{"n_layer": 13, "d_model": 256, "n_head": 6, "n_kv_head": 2, "head_dim": 64, "d_mlp": 1024, "vocab_size": 2048, "activation": "tanh_gelu", "norm": "layernorm", "norm_place": "pre", "norm_eps": 1e-05, "positions": "learned", "qk_norm": false, "attn_scale": 0.125, "bias": "none", "tie_embeddings": true, "parallel_block": false, "init": "normal", "init_std_qkv": 0.0187, "init_std_o": 0.00367, "init_std_up": 0.0187, "init_std_down": 0.00367, "optimizer": "adamw", "lr": 0.00118, "lr_mult_qkv": 0.4, "beta1": 0.9, "beta2": 0.99, "lr_head": 0.00443, "grad_clip": 2.0, "warmup_steps": 237, "schedule": "wsd", "decay_fraction": 0.495, "decay_shape": "sqrt", "final_lr_fraction": 0.05, "batch_tokens": 32768, "seq_len": 512, "doc_mask": true, "train_tokens": 247100000, "steps": 7541, "dataset": "wikipedia_en"}
MLP neurons of a small language model. Each row is named by its layer, matrix (up: input weights) and neuron, and shows model dimensions 80-175. Each number is 500 + 40 x the weight over its row's rms, rounded and kept within 0 to 999. Numbers have three digits each.
After each neuron's rows, "fires after" lists the tokens most often just before its 100 highest values on Wikipedia text that the model never trained on.

L7.up46:470427578505498503491490474456506434516502452516452480530443485497493461472496503423474516545465559505493524536522400498471545447501529538539439495453469515500494523515421465510522536520439509444503448487551513495519508528488587516560456589527568540438472509434532581599527599425485429452
fires after: " part", "s", "ur", " sp", "app", "pp"

L3.up72:506504476569495518466524506538594527478470479527510473460530517433472552489470462451504507531491465521508539430502455456524522461507496501520444511497479481552490490468455478555442501457510544547523516440514443550521490464485556532497506456494537506445528481490557538545495526553447517528
fires after: "\n", "″", "°", ".", "=="

L7.up256:478449485504519511446440456442559491529540427476535440546481414514446450537513524512441498587533527502462526433506467551455513484413582442474524498481464521492525541484464485522487507514491472501467515536462523493475507500481483470576494393534480565530462481514463509447502563517500488511
fires after: " Al", " in", " I", "s", "D", "N"

L3.up391:440470440559500499524619536502516483506488517415535490481508473516492442552493500490456499494552545496496523453553526532504499472482490534589484497494504445498423525442527490465486522610496547482488503479496483486433507544499569492522511506536528461475503443430525613520483556469486494528
fires after: "\n"

L7.up867:537523468544533524478465507428520574493484509379521505490519478524429478546563498511455498458553566480499499481474493479453499480473511481460530462557518511406471545558464433540497490397522527543529456474523479523474593469569516550529504493512559435531433511440440500520511471518501469481
fires after: " ", " dis", " Re", " re", "s", "n"

L7.up975:471520480562533522482420486472566518511467466537482462501460439518492531597489505521528456542516480544417544476474425524517530554469464447502433493488513494487464610554457517559517479497472531544530508535480473523481502581510504557594508460564493494494518472488531482496569472487508489515
fires after: "N", " I", " O", " N", " France", " Vi"

L7.up617:472496397521534458445473524527518557533527501477483501459482522605435456536496496440475517522582508526460567537586476423408531491403488506578425467567509532501489510453525532528518515399456483507507482535469505512453466555544514428535517444516519541424505479488487523475479523503488525454
fires after: "'", " co", " The", "th", "."

L4.up356:419383545502509501502615464506499475511523486399523512470508462541467465584502508536470503445554502488504501494508529496425507469406525491524469529502572417460493588537537491491443526519511476413460501494463445547482563543517557494536465548539514526482490419422536536469546567512470537480
fires after: "\n", " Year", "k", " Team", " D"

L4.up756:437467498585524506520592508503553500541472478404509474504514465529477479538509507495439486534561523423501533471522537534503506458432513505591454498489507393499472539468529473474462513597508533481450501468490437492483550531512615498522478486605550436474501454400490584534489561477467518514
fires after: "\n"

L7.up754:544514521532505456504536435554475528492430493504472462562462479460523497516463488513508426557552502430462523502469404402492506533509472496493519464505586497443421516492438507507456558478499492503443491500561497475465505574516520513509465477521577498495479498419507494554503494478503461630
fires after: " re", " E", " Re", "\\", "ber", " We"

L7.up20:419498541564537474450549408486491546495463507538434493486497539489500498425491470496485507472464501586451482584521538506509516502506453494478439522501582492515479546506519517563495511502492535464464525462523453471532500504467472497487550477499518515493476449479561622438547464496493461427
fires after: "or", "op", "amp", "und", "B"

L6.up440:490552520601488553495512494489593521404530503482474496530465486588511530490476463491507503469519493441472508538521513517424522461478463520458540520482494502483479542594440477563531484450444506529439470473495498437510511568513620421530542491562465511415433554580496511504493567517490475466
fires after: "'"

L7.up66:461478573524533583458522490527486500485443513529461441538520497479465536478428482518533457575510519576405496415502564473497535460513427494514518500511495491493485508509480479578532533463535498506499511451493467572486526541514558586510526455598539495544416513473575593538500451507507500535
fires after: "li", " did", "di", "e", "ri", "es"

L6.up830:536543533496477589476548456549479554476447520446473475553520508491467494481472477538562508505538528522508500429510522533503577445532493528494567466501540525469494492462497508513505559463504488562421527421506465576472498492520520472479476450498482491470491473451593477445534465501459502540
fires after: "li", "ri", "w", " w", "wi", "l"

L6.up95:463557544528558638449474500479529492486515493495437493526476510493492483556511486514493441452497575448464545472508541526488509505413497484574531511472491555498473523541495486490521499452456490569461514525453456503548505533535560460488511458582516479445430506419485443467505502535477467522
fires after: "H", "'", " Ho", " Jo", " Robert", " I"

L6.up118:475511487540514513504496507484654538546593478477534502500420485545466476583495521468494450479551586430513498523473494462448511473448539497519369485517436519469500489482462500501488532440470445541491515482477493467501535546559508460491538509513476513335464446478494509447486557562479491503
fires after: "'"

L4.up92:497493448506582493443511438522509528471501535526508457452502500458480584466467492482456501523477537552508569478460520501496520467596528492510522487492482429524528453459492477524481493448536557524505528434582470543516516506546532445464520520536514526534591439520543463542557508507476457507
fires after: " |", ")", "°", "″", ",", "N"

L6.up835:497539476579481489414469559560519550448561489445497506581514526471526518527520453411493503449454597469545535516446492501446495506462520459592471484515513523394486454504555470480492510482455515551505513481508502474552489500524522467545486535460451481428459381508440540480532585483499521498
fires after: " Ch", "'", " st", "_{", "T", " Christ"

L3.up916:414469469589498540512609531510563473500485507466526481495531493494499520500496473473472483480523473439443535459591553485494518480442477526576419511504483451516429573499540509488488501554473496460484490498499447493456487604509557511515518501583537472444506464453531567529470544478466518536
fires after: "\n", "о", "и"

L4.up685:409521475585526480469573515485569439522431505439493485526466461495504532536504475518502460600458489517533480504507477532425481499421540505476445486513483462455461551497498470511519470525473483511496507469469500464489434582490520520508532457549558483487496463428541553493520538380453486511
fires after: "\n", "-", "op"

L10.up896:511548502493520520516488428580519523503536508389498483577449414480499505458480489481457490467493528595472538459504449469507479505545521461518479542578539537409491492457458471530476485456476536545463420511494460464455527493544536564516494463610586545570455492373511468553520558459508525522
fires after: " re", " Re", "g", "l", "fer", "n"